MLP neurons of a small language model. Each row is named by its layer, matrix (up: input weights) and neuron, and shows model dimensions 48-143. Each number is 128 + 32 x the weight over its row's rms, rounded and kept within 0 to 255. Numbers have three digits each.
After each neuron's rows, "fires on" lists the tokens most often at its 100 highest values on Wikipedia text that the model never trained on; "fires in" lists the words (lower case) most often at its 100 highest values on Wikipedia text that the model never trained on. A number after a token or word is its count.

L5.up123:167160136125079138089128201151150109082083171124091068122099159140078195113119127157145137170105139100067119156137095135094144132143124130157128145172144179115119132148139162112179122137132113094162156117054153124108142147098121129110174124126135113142086180124130157102104169156174126196
fires on: " two" 25, " of" 20, " both" 8, "iving" 7, " three" 6, "ew" 6
fires in: "two" 28, "of" 20, "three" 10, "both" 8, "living" 6, "few" 6

L4.up219:146039165134088127099160121078186145148123141159075109142066168086102110140170126123111191086155104105102114139134055150089154152116127111192102132140170114126152083111118147125159064144134091143175143109056092107103130138115084133135127126126159182101108114107101110092137069095149116109
fires on: " and" 41, "9" 20, "8" 11, " are" 8, " is" 4
fires in: "and" 41, "are" 7, "2019" 4, "2018" 4, "is" 4

L5.up540:101079170142139151131152114066130134156129144160132136208136110178127164090194085219102192118159071159069132129130116129129170130115150159141099163135101152101130095114109169110139166149109100192061187137088124116140123086109144169100212131129153099142101143135109081137088099181109084118
fires on: " had" 26, "ed" 16, " has" 14, " have" 8, "ly" 6
fires in: "had" 26, "has" 14, "have" 8, "having" 5, "only" 5

L2.up312:133070136184088113125173106128125148144112075204125144144114142118112174192116084139123125146148128155121166162083108088106171107135124117154137152157079168134109138133059122131123202186103093132137142112086109101148121093148085148099121120123143118135108123179110113126112052094117205158
fires on: " was" 64, " is" 29, " has" 5
fires in: "was" 64, "is" 29, "has" 5

L3.up302:132168134150117155141109212142116106146139143066079131144100121112119122163085165175110060136147123116141104182129115097151067140154116175085160155203103116081165160129114152114100091114107149084127177120103121126145131245125076121133141083191078110112102121149164082192107140081161121122
fires on: " one" 50, "am" 21, "xt" 7, "man" 4
fires in: "one" 50, "next" 7, "famous" 5

L2.up446:097126154100096165171094134128147076123144130081084143174093116100150079172136096140181134130131110140095133123114114134126007157150106162152163115144092135072159150100114176116139182173053105104069143104120126121112115151100181150139111080107120080123146082113177117137109126128113108135
fires on: " not" 31, "xt" 12, " inst" 12, " one" 12, " off" 9
fires in: "not" 24, "one" 12, "next" 11, "off" 9

L4.up213:067093096128134092201175113143133180080136098155134130143100131141133028102134099173088134111160161123079143107103086118154136153085148126158149114167074115137109139118141192130122124162142105123065125074097166097082119115121142166118163087135167108096154082140098164126149122114131196153
fires on: " has" 43, " work" 25, " play" 7, " had" 6
fires in: "has" 43, "work" 12, "works" 7, "had" 6

L3.up50:151124129133055126110143119161143113152151157127132124110129086142100220107010147119114103117115075226133118149130123107116155127125124142127106095182077147089150121104201126165103179164094141127108144071101130127158176105111088137107158113115098148120090214149149055140154128078126183081
fires on: " University" 33, " City" 19, " football" 14, " Cup" 4
fires in: "university" 33, "city" 19, "footballer" 10, "football" 4, "cup" 4

L4.up854:138050130136124100150167054082141180121067111177152131130085073168109147098134059164077071104160147083075137170136105152163178126137161230128152156159124156066128133116142128164129122141123124107104153101103134157162123124102121102092188133161139120090132125129157177146105122132163172187
fires on: " has" 24, "ly" 15, " had" 13, "ther" 8, " are" 5, " later" 5
fires in: "has" 24, "had" 13, "other" 8, "early" 8

L4.up849:143137150134028157164135186136141111134140151106121077146158127122137079125133123157103151139114104179086110157110122134121127137120165179139119155215095143030119146117143172088126173149180132144106170167115138096095118128123109123122118090141107165136087137100108086147125073108147150103
fires on: "est" 30, " West" 18, "ast" 15, " south" 14, " East" 7, " north" 6
fires in: "west" 15, "east" 13, "south" 10, "western" 9, "southwestern" 7

L4.up1:121086132118109080127121115094137116182108159166141109169099114158129130119160101163097068129108121128113116087145077129132128120116208201149193115195116150105127151108163167199134068127157075110066138114123122208078120127118131079086176088157155082107125129110146100134116112114150152183
fires on: " have" 33, " has" 33, " part" 16, "r" 5, " had" 4
fires in: "have" 33, "has" 33, "part" 10, "particularly" 4, "had" 4

L3.up219:139132136138066154099131124117120078105104117104139169095141067126116147084110078141132101131167157170110132108106145095121109104161087166105084106169052145163216120162147206122164094138157115113133140026106150155105111157127160198122134139138105130223085117149143101151080066141113063111
fires on: " football" 17, " career" 13, " small" 12, "eng" 11, "iness" 8
fires in: "career" 13, "small" 11, "footballer" 11, "business" 8, "football" 6, "large" 6

L5.up450:117096118111124090131168128152113130103143103193104137104079125175133154171147082155172129130182148124104125125159071062099145106132173209167077155173160121134075159080080255118156094145101137131130103164050096162166198123150115112108145067105107114116112101102158165104112069135166170159
fires on: " the" 22, " as" 16, " an" 12, " a" 8, " It" 7
fires in: "the" 23, "as" 16, "animator" 10, "a" 5

L4.up592:172129177098088128193136115076132176148107133088085106178107075088069186117134122190113145137168111100134110171107088174117102136144129195146090130115134130084101121124156126159119133151115088124136099174078110126115117100114096166081151097135203121092123107111085119098134138094146093189
fires on: " and" 89, " of" 8
fires in: "and" 89, "of" 8

L3.up284:084093155083128110140139126059116121146154143120127130173157157163117095155125062157164100094162125153102132187064154135101151125098154183135146116166101144112124132105154165130134086146130082147140158093126133196099093094126106134110081087203184090099146080134151121136109124095084195202
fires on: " such" 25, " town" 15, " design" 8, " mov" 6
fires in: "such" 25, "town" 12, "designated" 5, "version" 5, "includes" 4, "japanese" 4

L3.up400:131122179189143132155117101074163140199129146189142183137078096086133122147152083199071100131134116098145094121115099069088131113140147178144134151156105118148166117163112192164112078120133105128119107132123128167134164137122161111107126110148151168129150086106065103088115165118111100126
fires on: " an" 48, " An" 25, "In" 12, " West" 4
fires in: "an" 45, "in" 12, "western" 4

L2.up958:131059122093123125111121064138141138150179125128140115158114071110146096141147063056155096136139169107142132135095122148148134104193079131158148055123090108114167153114110150137120138185140132131054156082109121126172070062138173136084107120153206169100138173144098177173149118125151164121
fires on: " women" 17, " medal" 13, " also" 12, " men" 11, " children" 9, " sk" 7
fires in: "women" 17, "medal" 13, "also" 12, "men" 10, "children" 9

L5.up941:175086120189100127153184067067116154127107119107125104143082090152154151120130122159117104128130114115061175180151089152108111108128097143150127080129046160151159108141198165151151099156151164184103162126001094138131142096109121130122141159142167110103093099121112097104117156132165086122
fires on: " to" 28, " be" 24, " years" 7
fires in: "to" 24, "be" 23, "years" 7, "nearly" 5, "been" 5

L2.up686:149073132157023106112178081118157124116122089115142146136115130125154149178101126139113171100165177118054091115113157117143054143137157156146157149142038138140090133145078171121134148158090109129146101090070112136108118179108112145147103122178155132144128097166161090166116130060147109139
fires on: " was" 47, " is" 33, " being" 11, " became" 6
fires in: "was" 47, "is" 31, "being" 11, "became" 6

L2.up176:163043143155112097102158098061113127124145135114106184144155160156130170160102091113102163139163112148120147068110127088101150132095152147128183091142103121141150107086126176125126099130065087181162084129091055163159162099131132163137116033167162126151085095128133092137199122127139203049
fires on: " as" 97
fires in: "as" 93

L2.up971:185097196136138120149101106088128098103116138172180162201112156194100117169106174095108172131156101151102150085148140113133145123113121107119125126126146131116155127105110171134155104098103117179115111081128178127116201110129163118078114105145108107125101116129097158142136140150107222145
fires on: " and" 46, "ant" 37, " British" 11
fires in: "and" 46, "british" 11, "assistant" 5, "important" 4

L2.up130:138110106082082114129164185132155138116140126108088137125118134145103130179145116158139155093164111137144151127145139110123140109130250174128155119146141120066087154126066096109108150127101103111195106122077172110097166087143166124147191080171133097098099114127119099115179119060150115158
fires on: " as" 57, "ec" 17, " when" 8, " where" 6, "ther" 5, " because" 4
fires in: "as" 50, "when" 7, "whether" 5, "where" 5, "because" 5

L4.up61:109130164120110152158149125139153149147142150139122106129075104160179146183181088202073105135149116155122118110132088105129124128149101151142136081152103168102157128139129167183098088141142090142159078084062118136072184141154166091115141133203150148110100093155103126137095141074111101146
fires on: " an" 85, " An" 12
fires in: "an" 71, "animator" 9

L3.up390:149079144081111151135109163118140170121125120150133130180063151129135073149153062111118149157104171127083139076139126169117116119152112178109105134132107088090103123115091114095162063171089090048138139130151108062075115140099067164126108146142163114096139148144144131120119147150157142130
fires on: " have" 45, " had" 18, " Record" 14, " has" 8, "ther" 5, "aving" 4
fires in: "have" 45, "had" 18, "records" 11, "has" 8, "whether" 4

L5.up657:122134146146110070222146154097138174131134133149135103188102123140122116161131062089166105170127095056143102147100098107116106080084157146128137142179151094141154145110170183069094129124106131088180150159089118145086126151149090111078135110153180151103099121085152127154177138160153188107
fires on: " for" 27, " after" 16, " with" 15, " until" 11, "d" 8, " Born" 7
fires in: "for" 19, "after" 16, "with" 15, "until" 11, "born" 9, "since" 6

L3.up623:163075139142090107131121162142110131054085147121102055129093076132139165149178084129157051107157139149087125100126090126119076127153191188183119092172155151099201131165125199148127140102119096095138141065093127163129154095111103160114196120182179109106106160130153083127120140134140177162
fires on: " one" 50, " medal" 14, " that" 11, " known" 6, " each" 5
fires in: "one" 50, "medal" 14, "that" 11, "known" 6, "each" 5

L4.up1016:146154128148135111163098127086139098137102117139162124151113111095123148127087146117104057086100076110108091088159099144117098188118092169149158140116117138084107113122164152238163084104125133143136136170146121137137159189131130115090193104144180069144094064124156152134119148134143137152
fires on: " of" 41, "our" 13, " for" 11, " and" 7, " that" 6, " in" 5
fires in: "of" 32, "for" 10, "courts" 9, "and" 7, "that" 6, "often" 4

L3.up857:167102103123127128148108115119128115106169133091150142166124122169145117106145106137045146088124115134079100105173070153103143119141121162127153126138174123059152118063160121160112122136126049129168153119066161075128163171133167125081131076158148125132133095144126156124087147110127113095
fires on: " most" 21, " there" 19, " well" 12, "-t" 8, " th" 8
fires in: "there" 20, "most" 20, "well" 11, "more" 6, "utc" 4

L5.up311:137134150082082120176153060053139126150142165100112117132138131137122092150132111123117163116140108136064127096131069125142135105113139112152160114144144187117140130101075180122166114140032094191171125169085096109150129109133140084188076096154158131116098153111083168129174127124124203149
fires on: " as" 26, " when" 20, " where" 19, " acc" 8, " due" 7, "ll" 5
fires in: "as" 24, "when" 19, "where" 19, "after" 8, "due" 7, "ll" 5

L4.up606:174153143113131133179148120084161161106134100115056117108083136181074146155128081143155127120138105117114124154131130142117068128172075146138095155158158134073128114162126091183123118115149102171121068095128111066097119141112069119159114112127112098116081163125141155129171150176120114157
fires on: " of" 46, "ersonal" 11, "ew" 10, "il" 9, " New" 9
fires in: "of" 46, "new" 12, "personal" 11, "few" 6, "philosophy" 4

L2.up929:189149089133072176208131184078178161144108089153126108165143116179112175081094109138177203163122160152062101193107172144108076099068142126103093177107183142119088120102080167083139165126084127138087104075091132103106175077107144136136209126147118082132130118154113105135152132133186099132
fires on: "ult" 55, " led" 15, " due" 13, "iven" 8, "ected" 5
fires in: "led" 15, "due" 13, "cultural" 9, "multiple" 7, "given" 7

L2.up13:153119133119118188137137125092156160125116166139143142164087083117136098126138123195108101123120088150092174185124056127083124152135082135136085169135129146142128089124105152172166096122081096123136130098096152154146126109116136109138086080116135109129101145119145101094099123133120148172
fires on: " and" 80, " which" 6
fires in: "and" 80, "which" 6

L3.up431:135096132106092129122131117119089122147128129073117098111109104168139119162140097060090104134131116127118112131160108160094129131151120149172119115125126155126120118144147134099102110123070118119094131106107211079131117115133136108175134119114182130106107135158131112138175131111189147156
fires on: " not" 58, " also" 26, " most" 7
fires in: "not" 39, "also" 26, "noted" 7, "most" 7, "notes" 6

L5.up217:123109175130148097074119128062098110095175108139101120115125134163159097139162133121149132145131158131140169148118130078150143178111167163130120136159205135152125118097139133123140071087120112169116157072082111153148221151154090149141111095111106103127083125156101160067108144169130128161
fires on: " a" 53, "y" 22
fires in: "a" 45, "tokyo" 7

L5.up298:148119164115087104153139144139130113096174138109100077207138128184120113139124115155129104129124083163097144137140099120128111103154141121136145126113138105104197148119156159192130118090161129151147108119114100123152155117105142093114175142167145110113063103088069161103159126152134169119
fires on: " one" 41, " while" 14, " any" 10, "ince" 7, " many" 6, " each" 6
fires in: "one" 42, "while" 14, "any" 9, "since" 7, "many" 6, "each" 6

L2.up274:207109131158146157110135128117190117094167153123088138115155165150103144136142098124110053153125127090131131066124177095128053084159108141125170071171074137097122101121151144124099183152126135068097121057166174114109133183133138131086114107157139099113127137205119043178141112095141139115
fires on: " part" 83, "resident" 15
fires in: "part" 34, "president" 15, "party" 9, "parts" 9, "particularly" 6, "participated" 5

L5.up579:104051145090139102117120155145152123133162140170077088149076145126191111095140051138115099136151166141099117091148055102143196215172119150167114127158161164156145142079114179125168158147090082167145113174096108148213117163141125156145038165141181168166132128125117145136175115160150117090
fires on: " a" 36, " the" 11, " f" 10, " most" 10, "I" 6, "The" 4
fires in: "a" 31, "the" 15, "most" 9, "basketball" 5

L5.up748:098125146113056108209164147063149102155118114115136125115155128189130147147147057181075114128150162139110133176063084148148092114017148174150139114168133153072087032147109179195106148163092131142166136112068113092075122166094144107120110089141130187109134100140100168147147141137116137160
fires on: " out" 32, " up" 13, " over" 12, " In" 11, " under" 7, " By" 5
fires in: "out" 22, "in" 13, "over" 11, "up" 7, "by" 6, "under" 5

L5.up632:137154126132136109159106138113131185128099125138148165151150135109137098141077099107082169146151109102084178120106095178130132167146157217168150135118105127089110114111094193111135138163099148066108183172100073063114109134125172155148144128118140101148125122126130097123154176120131083134
fires on: " made" 23, " allow" 11, " led" 9, " hold" 8, " said" 6, " set" 6
fires in: "made" 23, "led" 9, "hold" 7, "said" 6, "set" 6

L3.up741:171143207125095141122118143076138080141118138135111109141105149174114090111144133190116145125122121131120120091130051099110096131104167159111174182193148159134145164173166136190135079151133096158143030127126096088115148123157114110126152065165127136122105135111121087116121153147148102121
fires on: " New" 35, " South" 21, " North" 19, " World" 15, " Nor" 8
fires in: "new" 33, "south" 19, "world" 15, "north" 15

L5.up344:133132144083108120095142153056118143194116127157147182153120084101123155146171087114109086126128155105117139141111112119166166137143128195141177154148026116109091116118086161148131103156157095117142136165142182119123101113120090118112128117167199148098107139133114144104109113125168118140
fires on: " has" 40, " have" 27, "ake" 20, "aking" 4
fires in: "has" 40, "have" 27, "make" 11, "take" 7, "making" 4

L2.up305:138127187088133134154153128112164128118120143162088089143071177177088084093151119083091131144138151130116173109143074127114115152183112182122090072126186113144123148098088157140140126136088159167101139089066095100166095108090156149115081136104141089124103144104124150091110140151118132164
fires on: " and" 73, " or" 24
fires in: "and" 73, "or" 18

L4.up772:109178125180075162202175150125130187110146103115120113104070129126119095149163142167104145104140137170110152069084150131125076088100105128126119154158145150112083082115102166118106117052155114128118158130068129026125168147178157117098127115169159165088097141116071159119089121142160181110
fires on: " West" 38, " Car" 12, " East" 10, "ath" 8, " War" 7, "th" 6
fires in: "west" 18, "western" 13, "eastern" 7, "carolina" 7, "war" 5, "early" 4

L4.up991:103073132106119088190129121069148175156096140105133132186097138065095111112131107103169104080135131115111130118083110133118149133106142180167176119136163143122106045174131070127147119083131148162152127146146056130138152195119086126130116110144105147117097148116057140086141155111175109117
fires on: "In" 45, " from" 21, "rom" 19, " In" 13
fires in: "in" 52, "from" 39

L5.up20:133084163130092120068102069107119109120043167075129150140095093130119129114178158165110136136098136182107103109147132096122196161145134120194119137110168122116113140155143137168132099116148107129143181125125137174127108141109103155094171106134107111183134130126171063117129140123087115145
fires on: " and" 26, " most" 14, " two" 7, "ical" 4, " first" 4
fires in: "and" 26, "most" 14, "two" 7, "three" 5, "first" 4

L2.up879:130125189145110182238109130050175104103143155097092137185072128161081142093154152137102121102107124100118106182136125151131077116078160132120149130139108098085107101138115094212134099146152138164112163093161119085103127206139074158131151110124118107115112130138109074083150128157135123202
fires on: " New" 41, " of" 26, "ew" 12, "ound" 12
fires in: "new" 39, "of" 26, "ground" 9, "few" 5

L3.up546:143121118130033135154123156049120068115081118119086132110135132163164105134069137143087158114152099149087105136106131150131111141104135149102144135120089135083135129105110147097143097128100144122155141112082092080135086154115122107154190107190116134171103132096109071148126143162172166109
fires on: " called" 16, " support" 15, " due" 11, " allow" 10, " used" 8, " us" 5
fires in: "called" 16, "due" 11, "used" 8, "support" 7, "supporters" 5, "allow" 4

L4.up526:112109160093144120110130129137121050074170123108114136167094053155118109162083170091096132117148138121100118117118088123094141110142100173106138149169149131102181135107141153128151108132099139169084133114095103069175151157139138135089160081143147124139103147118132139121141129098170172099
fires on: " one" 18, " Cup" 14, " women" 12, "th" 11, " men" 8, " world" 8
fires in: "one" 18, "cup" 14, "women" 14, "men" 8, "world" 7, "fourth" 5

L3.up54:138143185143074157086109107099152123094134105088105135112078153134184127099140133144109129159143140091153106182122125115106098143183117189129130172128082105107211102172099221156139091102136144151221063099097157139160146152133175150076128091175183153127063109140093059139118075114162157122
fires on: " one" 15, " two" 13, " San" 9, "ary" 9, " women" 8
fires in: "one" 15, "two" 13, "san" 8, "women" 8, "mary" 7

L4.up713:127094143072082062132143156148123123066141158164138188143134103127079154120109078095082104123171160180083168092166086076118102093132184125133136145155172158149103143071104161102118156146129147122085154141110135116139139133137103115156193092168117145147144167129094147143160055140172140108
fires on: " Team" 31, "bum" 15, "ong" 14, " World" 7, " Championship" 6, " Cup" 4
fires in: "team" 31, "albums" 13, "world" 7, "championships" 6, "songs" 5, "cup" 4

L2.up849:159093088137079102142167087105128117155160084166145110190075122128152110154133079156092108153133150123136096094076086152159140109191111204155177128137131151111129149114123135124135067143106087161113110073074115073078094146116166092103112084163160162102130116203116099168111139095092131096
fires on: " ob" 23, " more" 19, " well" 15, " have" 10, " has" 10, "ther" 8
fires in: "more" 19, "well" 14, "have" 10, "has" 10, "southern" 6

L2.up873:162115106161087150163136141158116124154161158102139085074128056131116130142107060134098098154102132141091149085165148111133110097098216143068146108181137156063169096110154150114107124165093118075135129065102136044113172075151151127116200148137128094079146162089112111198113155094087127108
fires on: " part" 39, " War" 30, "ct" 11, " years" 7, "ect" 5
fires in: "part" 20, "war" 14, "years" 7, "party" 5, "electric" 5, "parts" 5

L4.up525:163088131133100073140135073099147157107144068138110136126185154130142122131114080063191104106193111108141163099132143169127097077161106122121133109117138132123107158120109135108127131021094119100162064144116067117114181143105146085134082128207164140111105120106143116151186125159164140065
fires on: " as" 35, " ass" 29, " rel" 11, " var" 9
fires in: "as" 34, "assistant" 8, "various" 6, "assessment" 4

L4.up864:113099127146109089124175120110103119142165132173111163071120132158186170149142090100105210120137137080109122113051136133133144112122123087109148127108078139152140132095074170173131160147087071130093131135068094129154118136101178096113088113124133166110101128122071105110130156128139137158
fires on: " is" 38, " D" 13, " been" 12, " incre" 8, " var" 4, " are" 4
fires in: "is" 38, "been" 12

L2.up339:133116130151079159135141092077138125092121176111079196130107148087108145115154132087131133157202156149085153151159115153122143105161089163153117085154085140062145139112124154062153135119123082104112170089078114122157122097107187194144093180189108130173137121102146121126112129105137116145
fires on: " known" 21, " contin" 14, " dist" 10, " requ" 8, " bec" 8, " such" 8
fires in: "known" 21, "such" 8, "however" 7, "become" 7, "then" 7, "continued" 5

L3.up655:135035158095135117103133140097128087073129122113084141136150091102139119149169150156171192132126187099136160132158080155108139139182133137159122143181124160129202149118109091170112123089132086176111186123112141124097111142115122141176131076140160164122117128135124143127154089099155113158
fires on: " a" 30, " same" 12, " their" 12, "C" 12, " this" 12, " its" 6
fires in: "a" 19, "same" 12, "their" 12, "this" 12, "its" 6, "each" 5

L3.up406:161125193134137149145127129083122153076111148124145097145157095196132122119152094186114153163135087167114113167118118100080101124146152153118126156176153129092151116216171176155158128094109145157137139103119157143132150108117111129149170174232120119128097154146066100109080129155160142104
fires on: " some" 13, "very" 12, " other" 12, " South" 9, " North" 9
fires in: "some" 13, "south" 12, "other" 10, "north" 8, "every" 6, "very" 5

L2.up27:201169104132113131145169224119129080138116130116053140121163171159165120090093130077124105161136136088121126156152144086133174137128083184103110125124152141133102130122110163081108096115112151114107135163103135132166164105125150148148113072106132134189112111111136113128173144222133160111
fires on: " by" 23, "ep" 15, " used" 11, "ctor" 10, "cted" 7, " called" 6
fires in: "by" 22, "joseph" 14, "used" 11, "director" 10, "directed" 7, "called" 6

L3.up344:215145120102098146143136113072124097145038134103121111119194137149071115114095140188107168161076112108087095145103147102156132164146049144152162201142164171100182122116108146141123147090108162112160143101084161118100095135118139143152179076103126117127101094149072106105130105174167077116
fires on: "ideo" 19, "ue" 18, "able" 12, "ative" 11, " Best" 10, "ose" 7
fires in: "video" 19, "blue" 13, "best" 10, "table" 7, "native" 6

L3.up418:096064095161079105080193091105152097137115085150143160157102098170149147169097100090070148125156165122125133104107115115104148120176139146142115127109058133189107112097116197163157117163057085181184141103074122152117122165126153091085133113134163131158142104151150054105176111107171150153
fires on: " was" 90, " is" 9
fires in: "was" 90, "is" 9

L2.up660:125074155097098137158119118142149164152115136073141108179089147068098107170160119175128148162143090085136108137088083160130135089127162208135105131183159108067124117126108072125160150115080080134171138107139130048140138109123091113105156116180163132074090102115090129129203115117084192136
fires on: " Col" 19, " until" 18, "ther" 12, " since" 12, " after" 11
fires in: "until" 18, "after" 15, "since" 12, "colombia" 8, "southern" 7, "before" 6

L4.up86:157114187096082095103121162114122090148175148094068148136083144175089156164173059117134110154097171184112110069094075099107177087169132110130138113174169168106162162150173159075154088110146109125227142099077110148128165146153167135101105115151123084191158178114139097128163110129136115091
fires on: " All" 22, " first" 10, "g" 9, " No" 7, "ond" 6
fires in: "all" 20, "first" 11, "second" 8, "no" 7, "is" 5

L5.up597:131116158127112143107121131126089072135110138085115095106075148128198114133124126154089112106065123150130139139096122138105137132110171133146137056135078154066172054111185166188086190096118127091177080145106114101151157137081130115158152142134180137099118069148140090139111083116157108128
fires on: " one" 39, " I" 9, " women" 6, " St" 6, " W" 5
fires in: "one" 42, "women" 7, "i" 4, "with" 4

L2.up754:146172135084058108113137127082166122136141149100049100128095095125059189134137130184098114143121095105118117168174057125110101099118181120131167088155136122130137154137134214191132127140070104106179121103078137095130152120116100117130179128168151115093094160107118120121150116105165082192
fires on: " until" 15, " before" 13, " following" 12, " these" 12, " because" 11, " when" 8
fires in: "until" 15, "before" 13, "following" 12, "these" 12, "because" 11, "when" 8

L2.up192:184129109103109154185144167100120112143148116176099119116105124154160160157101180191109179134124096106068127155097098175143090133136127175150121186145139147098100137146049152101120126171120036131122132112070131068110111147145134142112193107149162146114167122178099108167166108110164089193
fires on: " had" 19, " has" 14, " have" 12, " made" 11, "ood" 10, " led" 7
fires in: "had" 19, "has" 14, "have" 12, "made" 11, "led" 7, "received" 5

L2.up21:167107120098058153146136179125153089066130133112052148126116163164133117090142065118115077169133157120119109163148100145101131118190089125112130121131177126127133174124162161109151103127125123131161165074070137105069144151105192102113138120178152111094096092153077076110111127099169115182
fires on: " all" 25, " other" 14, " many" 11, "ong" 10, " more" 10, " several" 10
fires in: "all" 24, "other" 12, "many" 11, "among" 10, "more" 10, "several" 10

L5.up221:138110179162127087105180127109102106077131117151071171147133098120127178094110119124110173075138175122062141109151139127130145090091140101137156127140152146178168132131122096196156146095165034160105140076101087117117178143110118146142141152131114150139101131168143110112142091100110113147
fires on: " was" 57, " been" 15, " a" 8, " is" 7, " its" 6, "'s" 4
fires in: "was" 57, "been" 15, "a" 6, "its" 6, "is" 6, "s" 4

L3.up632:159107124128151101097149136118108070067166114097131063104123100161130092117159123159115110086100199114093180088139095110161139122175094145190126133157188163124175149120130081132137118131150122142186163071121105133122180186142116177112131115140110116147114111189125130143139100160119091151
fires on: " most" 35, " more" 30, "A" 18, "L" 8
fires in: "most" 32, "more" 30

L3.up778:166137124057061122152181161082120085106122100098137141151188134099141124115150109064111125125144139143067130109174111126100150113148134158119091108118094162118136144126113187079122128087173095130125111098081173139086142120156172181090114129175137067194146104128080137147147145157135110194
fires on: " used" 28, " known" 23, " such" 15, "ified" 9, " present" 8, " gen" 5
fires in: "used" 28, "known" 23, "such" 15, "present" 6, "identified" 4, "found" 4